Weights of a small GPT-style language model, trained from scratch on English Wikipedia.
Size: vocabulary 32000, 14.3M parameters.
Architecture: rotary positions, biases, attention and MLP in parallel.
Training: a variant of Adam for these matrices, 9277 steps.
MLP neurons of a small language model. Each row is named by its layer, matrix (up: input weights) and neuron, and shows model dimensions 0-159. Each number is 500 + 40 x the weight over its row's rms, rounded and kept within 0 to 999. Numbers have three digits each.
After each neuron's rows, "fires after" lists the tokens most often just before its 100 highest values on Wikipedia text that the model never trained on.

L4.up398:554439458532486515478507465505469514615492452438434479476519529567525482527465423518492475542463500509483472464508492512510538513528504562523535475475545501488507495481525467576483509518471528517507491528573506522524540531464442478437526490585539403536451487417454553491420437498496576488483532426487532525460479485498512564613490494502546501514449459524485520465547498490495500469519495571488570516450512439510468465551520596503529506483532514459442519488413461484605456495482546
fires after: " was", " is", " (", " were", " the"

L4.up623:548452461477451519538496467468539490495507470430572502480537506567487484515544458450577466443477538463554433485499451579467515526491536564586528502535546535490482489479517502542418550501457465522492471543505566359540587451575532453477484452526491480467499462506499513548556482499462507427488506539544499511513486515522354573498480462493567458522433550470468509532508538489510484549444422499452511498514518449535500485505501528487491500490492497497519527543471490509453481520444544
fires after: " the", " ", "-", " -", "|"

L4.up159:513484500488555604502437482434500528519457445491556570524510464533583441514430437534487484534450539450586496516490542462471483537485421489467545479495533471471513519479551486571526531456526563483488498475461526454472572415504547445412493486507470436511469455478484494561477507519512513580473542514477488462515478582539507495464565497453505552469491511510508486595451483517487429529510446563611506500514537512496462498512570539452517518458502521476432477504507487439550497535491495
fires after: " to", "'", "|", " the", " could"

L7.up612:540546476462470521511517434491471551516515518497529507481479518528532437418543454595516538504447409491443477538526524447514468546504467474492432418449467509453458571505494499464417452446549483487517504565498506469507491419519459462581471574559537412482503538458438473439476553553526540530514528506517552525526441479494517483543549525536515554511521524494503472537501539529458528436456506498470503570415451549514498474486589469433520519494478535504505546532492552508522462495534570
fires after: " =", "\n", " as"

L9.up611:485553574491580435527495494501481582575493504548546554550574533539472567532421472519494516505500503427494480441486454558464509508487460538499473511495498576431517528504492428475534510471525435508481475564599448455490513490439425539519519483513441485477487484508514584436478485518468532463462477478532532522435513484530460536484532475563566516495446443511500488425511588514435452492465521594485518509488492452502535519424483477531530454498489542542523489480573515508494515426468488
fires after: " 0", " ", " b", " 1", " 2"

L4.up90:495561436520513540508522458402505515529526446494477500487535460497496484468497503441488519577579438495517541529537507439530446560575492517455498511583489472458510440442536474523494542504552521493449480552441538479507489524547560505508544551440483498462552435494427436494543494495470533451605499549513486468631466473547491547478553576462572552505535513495493440523494484452522514496424540488558497508436546483541480522493506448479440497456494521455535470554469517480489529537473493
fires after: " the", " re", " 16", " 17", "In", " 15"

L6.up413:480490464455507540511537542538500451484543466484520548527540475475455510537481486555502492423496462510524435539470438531519492548505411563541508519516486492434490384552579490562549552512473539500465448580509546491528567454476501504504459485447534513429587480552450488525541497551456571485471492526509554539595453442471543495422506458512518478469504515477535473483496562469482460463476510532525457497485463482440525500437500425490447525453529549509491459507422558465458566525458497
fires after: " (", " ", "\n", "-", " \""

L6.up570:492481550558474485444500505469500525444409446492534484464469484471537474521523471414482585459485538483469489574522481526580473484511506570472392519559511488522436477496527460508566512506511465503511494492438571551480512433469489539505494508508554506405509492496463466539552494484523517529561453483547479469562515491427483590456517490496582485493554517605459464515386506448491543540506552532489498510531466484490473479509557522502506572520445495499449475551504493463498483544410487
fires after: "|", " the", "-", "=="

L10.up592:470497473422541562464529476468486506487446507461534503434477519472446446444554512470501492491467474517502434538496518515509531501499515492504530527510502439513469492540537516470483492458484481490533476527526523510539511480462553396459522536558532475569437558441561502560550583514562507503500535523520571508426458549463554537501499518509530564531455535456465533476443432468574463492504457459503474570468451484473459547438494502491646559571523526431428513507451535536474538544502521
fires after: "-", ".", "\n", " ("

L4.up76:531452525519509508471493422497551596502500518450446503482537498478517499514535522487464446464465524478454503525513514528505513491433451494507457458448447542569501492560503458523508545517466476511452475546480482562517512389563478496459465534539577427535476515448561424524567533525470530573563497533514472513476494569470609520465544477503540481480552540551469462495424427508498434474514550503487489549520488461414500442514528512536471521445496437513460492601524504421534496504490502
fires after: " the", " The", "The", "=="

L4.up411:453560501518577507530487468491461496535568527473474466417504505488481454450450500454539524620509409566521507495436504460546595558527466497472478569500471571492522434494575456486499469466543527567479547505507460451569503496509488504555530500514523494533522509517410545447473489530549546487517569516509540386479474460533507484510522478514493537558562515516521545516496518481418499440504495466523524478444504426508505511448510480479491535515578486416447493493470510447469554490520535
fires after: " in", " to", " at", " In", " New", "W"

L6.up212:529547490520521555397485488449505510546512427498534473514542522537445507493480452525492500554548502459447489477522534475473478514441464468434442484531504492517460423474524542517561578469597469535467440536574465461490473507535561553564582499524510443515501476510537455543493515461602548497485443485521527510488510492566465474508573476462508541504549459512432380535463491456506482613497512441540530461534524481493532481510512452479488500532492578461444520532438490489522512492507475
fires after: " in", " In", "In", "History", " April", "Legacy"

L9.up469:525423513530503546493529402548498444483505499461503470417553470469501441501560498544514562541447508480483482483410468545503467480484518482522461498472457585448509459557446474548504500551559503487505504515455487543540503510552435475512520536495415497463471479491447486617489486520502514487542569546598515568533450466565524490473552574485475478517480553540535518536488490530539489500478531472510544509521441449469496454498521507523463595424513508433417465574476532529492470459508494
fires after: " |", " (", " –", "|", "=="

L4.up567:494403529489472541481477492502525546547537471445463468511519470497460428567483505527451429485482462544502488523448486566515533583534462600496553507468578536472510466559539497561448480488519502571483491509509455485557483381482449425462501467471502461441510421518500531477431521580555501492471544506504531551518471495455501473510578483527469515425453528477483555470545518491474432446470445494547500520501498476508526450471516549489535485468512514506509487547500610442492524485539569
fires after: " (", "\n", " \"", " |", " "

L6.up129:552477481490508543496475487534500447495605503483457540434535568520478470542513469510437531433453472487468495416567537517585584517486498548525489480500479445531525549469532486448489475439470502569554491522545462449553496502514502405448413503477427472513517570485473501540421503524554541515474538537497489533580514472472459485471562519508518525533475509541439537473500491483443504414500426467458519529508438458527565479490494481544530533437534428468544502508460534433518499448500520
fires after: " U", "|", " J", " R", " N", " K"

L4.up180:497445543566528520501460446471455472509505496474471438477470549600501501540522472466477527553437512476517494535429443472493458537533435479546475503503520571518428494479528469505462519499522468569484460577501492475492574448544499449480476444511447454495500463455499485475576498564470519460472511428524486601495438543505480439444497498495614559517542493507499491466503549465473552468474466489557588522528577525510537541466488447508462458436528519459528492613485506493526543525509468
fires after: " the", " of", " on", " for", " to", " with"

L4.up494:527483542513459553465541461493469525535457519427505473560624490555464473511483421538493513579465510515536485510560353445533472527483496530469524451499512504507482481499570535569509549526508536534408532484490495505508563483495448530512459464549495541441499413460511465483542496572555525509453498472496519532448504493463493550462570518503512509469556561444537542486435488502412451488476530559454526480492469497595498404506465522495488467487462504506504483537458489547510517464477524
fires after: ".", "==", " |", "\n", "-"

L4.up334:512540405463531485541433435486472523541426536441481493560551478562473464545444521500473494483505415512518468530533486546483445539597538539573412506536542472534469469519510462537456525573583487517500457537563567495562465471475513528572474524518482541511483486456389519493486490575487565471447471531586525503532497525479487546509582474522440518513463490467470522488501477472447422495527508513521463486479499438509493509504478449508474515537478494474498505405488518518529458491549559
fires after: " the", " in", " In", "In", "-"

L7.up624:452504552541462538470455536588487557587500497455482446508485500529515481520534447471540515526507507488484415445503511531458495575504508442490534520507532507479499433515474474497493472491516520557542512458451406537477470481558453545545455468584482522474530480486465458435496447468481490494451508479496547565463555438567557502500493420467491515572499494547450538502443466529396529563469502500460485496523506504568467463513522481461547552529509536412464489513479492505508439595432581
fires after: " |", "---|---|---|---|", " —"

L9.up236:520456496455455474534535493559532531495558480532505577503488463476518471525504532509488474495507470478489424488513507546510481536443543514488467494516544574484477515520526447485493439443441491586434540476557423511565539483486496475584392547502494454446527496547539496512496475510479560542464479442512561545484567562456515489587520450536504476472535498543521593417553539519495420537491490540502508469484430457416487500495450458480460518476464483601493464545547548478494447467481508
fires after: ",", "\n", ".", ":", " by", " |"

L7.up370:492484495552503466541491426503557522468484460453588395483474523525524475486537501477471517519468524512508478461500485452531480535497411577513541438522562456503459524552468500533564507452460514518532540523433557473536521464470436418457510512515483487431472518483449474565555484505501591420542539562562464525471479439543506498441495480483487533497515547517538534522451485474462468546511508440548468530499454521490550497489545513467509536391518494544455436524506444474512547546611517
fires after: "\n"

L6.up614:431565506532501561493452446496536586533545437429595491449476477563450466504488504517478557572509439524475472576532450514572549554514481573490473561471465437506522503541548495556439507480429533522441471455469502505503459494412512392566527485495501522540507515508476460492545473573526552496481466445547565501504527469482468533480515498440527526491470433437526516484458512514438498506489488568506485503501475459509440524441535500481484502480510469452457494582437509489505475539474543
fires after: "-", "|", "\n", " (", " Time"

L10.up254:591503514510501450485449532523526445441549491469479436500590484505547494499541483502525502489520520501489479470532507623513483539474549578485462498542500485500459476417530436538546500535463476526524505567466519505598571491436522498572457488456441486458412569520552447506476444460511516422507534486563491486538459460476518504494507471552529451544428417537461420472475495501550527478502515545478498480520491503489509450448445480452490510494470524499543429498494505551431463535554556
fires after: ",", "-", " \"", " the", " an"

L4.up88:503470500517494477537535485423455516495543491448486443567549519436469483527479474407518469475502482521491520513494464503514498514481563518506454426419496502565501569535515530591466538465562489571502517512528480425488530473473557510544521499536523517474444497548524551414522537535518537520496535476550549570445504508446459517440455500476499497493511494468499511467507395548470478605564589495488515442414514470490489494494484479489474504521456582521517518513521454504601505436435564
fires after: ".", "==", "\n", "-", " In", " It"

L10.up324:524510478488429485568442481482473563537526437512473480505457521472446436478540466513489479575476458531502445514495492494554505524453532537437475505423498552465414491547505460532527505496577488468494547499452494468540516469515464451564500609508511433444526442516418516495505495516476584531453499546497542548509458494530518489544525541495528599468547518527496400515449549436545528504422492514511487510439495525496484478526484483440452457446462587527498558554544485484530526566500548
fires after: ".", ")", " =", "\n", "\"."

L10.up432:536496434486481529557444465499477515507513458474487537485470520480464474475547451518508449501472407516501459496530481523463533565446473538456454451413522529465424529466559450498517503498604567471494529496465503483575509486483494452601544574535484451496470515435411538440493555510554532509547480496453504578518483481473511465499524506534595574488544500529480442456476569490469542497466491540482465518445521540493507472528489501408418469449475524536482576543513513473540510483474556
fires after: " =", ")", "."

L4.up436:465528470442461616426497464472567498506435479408494473487523417441506442527501535499456501545530458502568476552608525548505509503490503545501522489505604459514459547485498484626513557422515546455443560478464483535504464533500503470470434444472527541536446509507544460496478499526483531546499512482509553531478437490505583547467538461485532553468484534419536552512527511475502469513494473525544498499529478508519476417529520496524502479481537543492525471523508522468449571485435507
fires after: " |", " (", "'", "\n"

L4.up279:516480506418490523435494496507533540527482502499406499520567426440471376483476484531471503488443435507481507538517482558528498616509493600529483525579558567562479484575589500541514480490500522518510505527437529467527476464504516470520459547515415470454461475486461511507468485539542555502393530455557533471521504513461553511493607492506515472478515478491515546477468516494464463483507537438473498546495466508401475477467465502488504502453548520485547500497492571506473488437504512
fires after: "\n", "-", " ("

L10.up271:568481497476543460504480508503544606472499503467552470496471548517512401495527548525489581442534455484463457484533485488473511537477513441497512495482522485472507532584549467468508519462531456547432539470447442503523506444483481458524462555577563491421411535509451519577548495554533497476483447508521510564508587500407521529484482480548527467508500525444482535372473586507482482514457554475492546484510562488537475499505475526485495535500508584501482462513511473427541467467536479
fires after: "-", " as", " |", ",", "\n", "=="

L4.up13:501496505513541489494507461468508536555486446436536491519475524576511513489460459433555489488477496543569439452493446482576467542546485545562466539465564462536513516512537435604469442481485539560436455554478567512465472468490542454526461470485512478522535466485454450458485470581571546442611515546525473507515500585475525503547555526520511545480518471494489476433477452432500533482504430515563474485480526455513525528426525466545452511499495501470560474502431536479515509419477535
fires after: " U", " the", " in", "|", " In", "In"

L10.up364:601466455497564521484423461442541534471500486472463434494532521503564467520510511494506481518526497416528516442579444463532480466520458509480510466491474511412468468483485463519518506483469554573496505514461488527500471529570457535527544569526508517448522452463462486556547435501386502512521557514503501531539453528568457466450508465566575470528453496612511482467485484535450437519509532444448491547515482520547571452504571521539541521518444556461499445541506498527560533498503499
fires after: " the", " and", " a"

L4.up80:449472558519484511497538439434509480464531523480463518492510507515531479578546492500469491465507458528582469424531549505455483501438519564516496491547480535471477621428514542528554560493548557504501539479517513512518464508492463490499512476488411445478402499473502471518501472417439527513515470477593579500448511496498459578509515484580503451481425545508469495508496515469534419558594567475556495504491481473421589495518501517513520503501460540534462528463432501510475495465447495
fires after: " a", " A", " an", "A", "-"

L4.up531:406484538454484565510469453476554448582426492457527468512468467551511461590525492451489503510443453559562547513469452483505441572522459576566518473514565524464484482495501455545578488477579491530520470568542508461518537517475536424464513485544465493471496514504538456511526518474455564458498497556489570497500421518502506472495532561551473587494531523494457482506480510454531460550538469454509514528504460458489544501518482484518465511410454551477461445417457536508510545531568489
fires after: " a", " an", " at", " At"

L4.up144:519462476459507538465460449495540505529433425486489477551526467552550505563503485605494457534472531564533452471542507547510489540540400613512515477587509479502424594473544502524523548438517474546501491585463503502447501462480483403510500512493462469486492524416511499449509497501495523486533495498509522478501525490500491481551546565527509560520458511552475517410560515436529525495497487486461568506498528524412515517470443468495480533459447495483443482456510520421552516437550509
fires after: " a", " the", " an", " A"

L6.up180:531560464476551503501454494555435481586494477488542453464516482513423446553477515493528520484476468552544550446486582505537479510450490467557458486570571477484483437552522493516516510493547459473491515514513564466513510532577449576547529496537550500454510500538467428454489476509582497473520438512458459466479462476508550496599551534489574543494513538505505491496504446396531488481507443489577520482465478445524479523474502506491463541581502507388496467499437556498541475424497484
fires after: " in", " New", " from", " In", " 17"

L4.up326:419476462436501541517550521489469535534494527446509496468566496506448468495532482445463432520521445482503421495545475456512440584523472499510528496441511551563487491539540513550503546444497546510455456575427525433552552510419553507491409417490468502443550454532490527529446459536511536503514554448487485539496456475520548500487522495519510543510608482412537525535529434502483469508533536512525530542463497530458437425457431482508499472467477567479547506520484540515510484502544563
fires after: "\n", ".", " ", " ("

L4.up403:492474513517575511477586464429486487491504451480541528516499466488484543540437536441555436496489531543547526545507459453468478460477510451455478450454500526512456561485509556536462536422486473546522486453478512435468557485505504537403585561519547539458494465532498509489536516570556512468513577435430500550485526548432507484447498529505532502452458486496485545492465421507479424493460559533550559429535494526545517518378470532539459470524538453479552528532513509480509513448485506
fires after: "==", " On", "On", "|", " to", ";"

L6.up392:534443498471512535507480443468547529538496502432532442504472553506536477471518437417508516440451508471481460480462471506527505539545463543517505508491450482631466492524497510445515438453501536529541462508507447452554532511601424462542465448544510538542473453494428502554539485532519539465483545532430472520523534515480522426518536467438546500538591538512532492531454502537441496547551454486495536421479516537393542527497556453484491515471483486507534495516510578427557474480523517
fires after: "\n", "|", " the", " He", " he"

L4.up252:561468471521496533482479487458532532505471460479437483570482537530525472534473503525512537541539544524518500576504482550542507540522462533495476520542603487494495478467482456529542520517527497505500500555456583508519466500456563469416484514458499506599540431458551478455495468464455554467466476479438435495564519480543528546526585465515606511425464536533530504460436512462489469461451469479478550530488557506528526457533563432481485491361523484495520443454478534465515465537454529
fires after: " the", " re", " ", "'", " as"

L7.up453:551430567495476489501538477424479577528532445411498501524573542554552513516482450471488516448455458467461414530516496502493454494471534546523505434478503545546475546491512517567419503455508507468470532505527490481476584496514443452470563519534506475409429527484481502454484513509497517490491473516572540518449506540422477582519508473465515509507446572450471578475468516508497403560507534495524492506535512494593498457533605516537505470455517552495460507533435452534531510509493507
fires after: ".", " |", "\n", "-"

L10.up545:483529533518469482423458548478488481515472437470484451543597493493480438555529564449516526535513461525537458510496486580482415535456532568483486511562496465505518492465427544566499444549476487579490549492469449549461501460414536541505557425462449477436505460542547496476517453452481561477475521460541533605465515480528555515493577479528487495450485470452495500587474555466495508572502540486500535514462488484550447467513532516461514494517481514502519534548463509558524496572428526
fires after: " |", "(", " High"

L2.up616:484509406520487542527535455459555497525537507488489460524483478465432494552490510475453511537497482438506504543443485536527574512559464495467514477448498493553505506547503512525483535468506526564431492484398466463590473472460458461551457506489563495486508525505502459515499514554479613475471551516461481567479539453528485483435499540484505535526471486554497445402509489524534472437563503501519563520433536429451502518499478513531469431487523527590528505601500470439454491579534571
fires after: " 0", " 1", " |", " match", " One"

L6.up395:404522463500496543509442448423590470486499516491481458539470535545573531521501475477501478521510483497420505524503486457527490504480491568488507527511527485591535489482554452422507527507465466493380532485478522463537594480515489472552582510531508537505537470404486423452533460573489507507552455519557532537531555515462506522507533517509575522485501514569452470431535495500448486455519599490522482546506510509497514463467553440524476475436437455478525516524462462479482450528424513
fires after: " the", " The", "=="

L7.up481:516531458520485505524561456459500523460493456484499515517534556577478508510526524484512602530542450504510506519521440484478462506486516581507490458521475438468497477564478485540517522541471488557525512557479555458458482470491544510515557527452506538467517419484552439495520508564491532446475527499596502496570438428549476439499615511511561454428564498443464420517494492491465505523492556504560520512457480525577554489538492459430445428457511548467445504496420503460522552507455485
fires after: "|", "-", "\n", " was"

L2.up297:512452549476492521571509479446409499461486490427495421534490564481439523537518479489489483533536441510551439490555394475568551495472508530537467521438505513527481499525571468530505488527475481547514548543430477499501517467480517443591497528558503488513538476489504516495551446492499541533450540449495520533498464475487543542453487483535546523438422500488461484535430559499500590564453471583538536477470533500544462484497518515428483527441443582539437469535470579508446478501499532
fires after: "\n", "-", "DST", " Time"

L4.up542:525478546524533532462610477482530461493460461494541487455498554556525459613499537449497501529494494490458549469502490509460525526474420489517465459556492577433495492501523508578483492483495521523522499585536427501484427453553416447501499530489475386458525508508547486484544551550567506569501544442527516495458455498434446543507616507573510564517467524532463494465493544464528467528487547519500536445499497531506504528454487520513484493469449496461402474488500487476479523491519429
fires after: " of", "-", " in", " and", " on"

L10.up440:525520471580486528492422521471465535474502442528458470530540502497480476542529573489490515493577467537466507452493496509491387546517500504489474484450461589464545516527472486531515514461560524544469533519346487475518531458495513454516494482525502454525523561475444421464465492539570565472490450476468498450516523472460450455530564535524512481493521499458505470489500473436482492524517540461513572504475542466532504577523601464450487517510470570545482469572518518453535513587428542
fires after: "\n", "|", " |"

L4.up465:527561506492503512483491491516484551566481492461539453463505563515493516537472447556501519498522475492466494521579523460557525537486593507470495510519593479459487463508497496533469517557464526537538510598576562484516509483471468515568501487491524455532484440488429477418459447545609514431568573451476495482467545476477438514559511431584519488471455441522422534433503498484496461528472450494519468491504483446547504458540485509477476518491473562425466493525449519492443525523490600
fires after: " in", " In", " was", " is", "In", " As"

L4.up416:532532499407567561508521479478535526590564531528516600532534503513426546518477463498455507436498455539507495423500515582471536536528471540552491450530514515497448557530566464478494547512492482504479469535483535462516516474442506442468516506513471477563525517502492575552429470483465552511418552539493566465495510489524506468515542478539519570469430472534469469468462538463508428465485505506449527488466485487376590548484495459467495512463484476440460516440492553436500463449503485
fires after: " a", " one", " an"

L9.up377:470477450554446540448425526471552517481525462447515452551484509522457512478475473451545465538585549538500523498416463524491506503444432517518498508552503489518521502525480493495516524527437469523487558478493486495538460441561420540532555574526565486519495479523473449434541506516475575507520473476474533540495504514533535516493527432494536471502566413465564413538508429476513455429607496550440470517513527472558452482475480442514475529490541530553526446573467466467579487519473540
fires after: " |", "n"

L6.up152:578450585463526480464547478525536430521600483487537532502540538553471474491525481542486461462420491491509436478484479540500516485470472553597510562499531576523486513486510498442517465517413499497402544540489552434527522452435488492479510462545464503457478504521514492497548436495473547436499470449595546512428483504486445496504582452480503450512473577508505487528436554506515445480605475489487488505548509496493510477496503514516438530438525533497512475529471575448445530450478499
fires after: " 0", " ", " 1", "-", " (", " a"

L4.up190:525500534495527514489559501502522580517554440489489496523462470559499592507518441490492490486452500494470516490524438482493478529601500523516510615560505506525492532503526510452484520584485515443437464529506509573538455497469546463529535433560470483491519457471495552504380445449536579501510580498590562469485499488524501431501528428492531499508428451522529523412445522517444543465499463466517500489503528461494596530506533479516439477446491517526471505475468501457435544452517517
fires after: " 0", " 1", " a", " was", " re"

L6.up338:441483476552493551509482526452500537565465480491528464516533468473447455482500495409463442545514463522562511541496393521509515538559477587485547523531521518495505462561550432572471511470515555496487438535450488469551502498506520512526440542497466511510544469437470470447493501518497546427538524470508514475493440488561536473449571460536556500442561531512499480480468480495429447508446556497592558514480533483586548522508507486436461496502476510535498478541406552419456455491508559
fires after: "\n", "|", " (", " "

L4.up245:507460476456511550472550516485531466541514513480535418545481468533551395537516471555430518459535525425438444514542491504552411515540465564479491432599478521451477483457486505533527539483445530509523511592448461461527460445491517491503518514557520482437495436520454472466549490599574493516544478512538554593505438533495493519529530544514517526518490485534526501456523515441516460471457449465517500474525440521527472509517503472520423568515563528473521456520427520446510514455541500
fires after: "\n", " \"", ".", " (", "-", " the"

L10.up413:420424509471472507550461557474458538444497438539527442478476574494524457528505504550431467440537483556424519505573503547447445523439410488495529515547465514499535502512527492526574560522549481547545529506505571533507515421493442470491465502517516456507531506511537498508525449631453530441468448508516487519582503479520517460456478441513519470513573496502517474546475519507526468498456549512510431527494475473499410541529468489513507527515570472494481493457461481464548521574438563
fires after: " |", "-", " "

L4.up310:545442555527489517512529453441490593481538468443473480543528515461508473414576496492540510529554468446552434452561475515505495521471459490485436420514481525492500444506549500552550525457503520547469503528462451545507506481569458482488522519567495454462597497484460506510553486480502485473550552510454504524524451505488552567472509446462540586519496508544405484558498450445491538480392517476536525494531559452462481467510522472519525509471537488490480436556531559420538458490573486
fires after: " the", ")", " this"

L6.up538:509479465518514543448461501458457533512537503474443468557505472481529451537537511526378534524564487505463492594460526501496393508510493478515479541539514483496469440537549483507461521451454491524477539505528530533506557446507483542538469508533556510489512446488420447475565459490518550470588497525411522527527451518543611533523523507461612529496505527487507557572501480517508482468545456487526418510491460480547471463502525492519517471443461490416519466575467522462507465541495586
fires after: " the", " The", " ("

L7.up590:522483542570482537548485481475482517534491452510557456516497501517465484440545425428490471516452514575536448527536571452512497507486444460448528502448578477489467535471495499511442551441528535510568522531501493524519526500388441465493466479430419458476418494496524486492509534512548561501510486603518452529452476543545547451518508452536531489517533574569465502556448517538461526500515459460539501526495383467510486481499526468510586525472484491565468448483498504580490521543527529
fires after: "\n", " High"

L7.up124:467420461456564527497494491447506509504553557473460489465493558526557538486491511503486473571495471438466532510527514478580577560503445526561494514543470486591530482562503453493538525511454500565468552497434473506553518512481485461531445499498484505469514476483518429458488478503574558454502542491444500498499513505512493515457512483517524603508524486449451436588490463536385452426533540463537467580478488471494559464499472497432551480521465478529548484569486535426451454499449537
fires after: " |", " 1", "|", " J", ";", " /"

L9.up630:513458452503527510397519537488430434556503489441503507496566492502469543561510505466461443496432449462540488437530438592478470569480406565534536464467478512496519498541548454552483518494459432537507512528544520550536564449487479461528434458547462498553543483553565514533493475549512526468507525494560553537486457577439478479468521439508524494468469534476491525465527592526534493511456410506556509436494493498489469508473543458481469470461487555434446497495483556512514509530562526
fires after: ";", " (", " University", "-"

L6.up264:498543494551533574479520521548494480476506435480493454523480596481483509513558437512457479443498452485482472591468472575583460562568490567539448547506461451430429507509553500538471484520518481537549516526491463470564517490488492560506539444558486478493457434497549479445538449504518472501455477443450480434449475480475565501468539513496532520483477593428543518503450479478453556488432519531552506528482484484547496569486485484477487544513526529431436439483456572506472504556508548
fires after: " (", "-", ":", "N", "\n", " Website"

L4.up75:517489522425502505463528470480497497571497466442495531592612464508488463542501487508419480485481520494493473562553487512482410540423427533588423492510504498546454527527561452501488565475524528470453554584456507510482541470580511536510463459522492573503452457510438506423547489509480490489430525482450535569544475532524506473455512501552567521487426511488463580485547435451504445479476536474458512514525448484482495462481516524516513503415513502483474471493455558533547524491503549
fires after: " the", " and", " The", ",", "\n"

L6.up55:453408548531507519479427479487483459532580480455464443502551523502524507522484453491476485509512469441491402481487465556597526569484517568466575486516487496485497474466547496519555495545492538560478478534454500490550496493441442551498505468483508497480450461546534431489490489555536509520443598519470516497464487533500521438460459476471488484489478429486432525524487533557452505506556532556492549489464520501588473454474530454442512509528462537545568497564422495498455521586471595
fires after: " |"

L4.up322:477466514561529534485483440473473544480505458499479427541531501560503487611526542501478528535513458512500487497522550487549576537536498572434497435548522525504455497453462514541520505499506500527527534502439440469548415479495469474528499560514515505464551472452484439582445481469468487481586587510538548427429456451530532542534490460585519524478496485507434577464483470500563456493515490428538484554528496436504489393513501476528455529460540553476460456530430523488488471502498522
fires after: " |", "'", " a", " video", " 2012"

L4.up275:526481570480563519490513502507487514572488501463532505472494511538459555567458476522517480557432435527524487458414453524524538537551442494547471496436506491437480514511504553507491481508536473511561525485471485420560504420469523455544470393490527495500499435590463481499487440546503571565542528554530538504576502497500486492492494471515496548478481539540509459516453510460451472538470388490539505520472453489512508530562483528500403504480474514466579492579497483403476504557569505
fires after: " the", " to", " a", " for", " of"

L9.up271:475465539553475503486505452535456529531569491491521439463558441511489482499584506448523456518544439502518514483502432578494442530488421500526481537468514523489553506556530458528420444465502462468477503537485480433545457527483530471479592495539487397611468511535456503531515436482539533532470521437549510513517421508488544540502510550533462457516479543470507450508478565516563512503466485533470512529539551433520536534412554495503536528490482530460442440453515553471549571521449500
fires after: " University", " |", "==", "-", "==="

L7.up564:478503510490514517499486510459475497530439481512551457557570381496460550528577510449461486527522470503472485536540444524435515535515472599499502434488516418527448476508501441485475514562469482507465404497463562482508526499559518414565544515470528502438567505525520495514582521512455484526480485467524515509588502520418513487405489563535524467471516469501435452489528422486520538514505488503550480507530465508514459557557486453498534472483490561439449487545455574470577512497532496
fires after: " The", " the", "The", "-"

L10.up197:409452498472476491530486513408482541494547471521511535505472519420482480460537544445480541465542512500419451470439469508555515472531501525457507552579465502534465511453558557500513478501510537497517538554435537526582510509431451437517533546503460465546493533413471526573492479522512521485459530451475493534576570547559507526426476471468540542548527540509501492556464533536427510522463464490545494570511509459469504557517502452492580498448426492476448433519466579503522460520479532
fires after: " |", "|"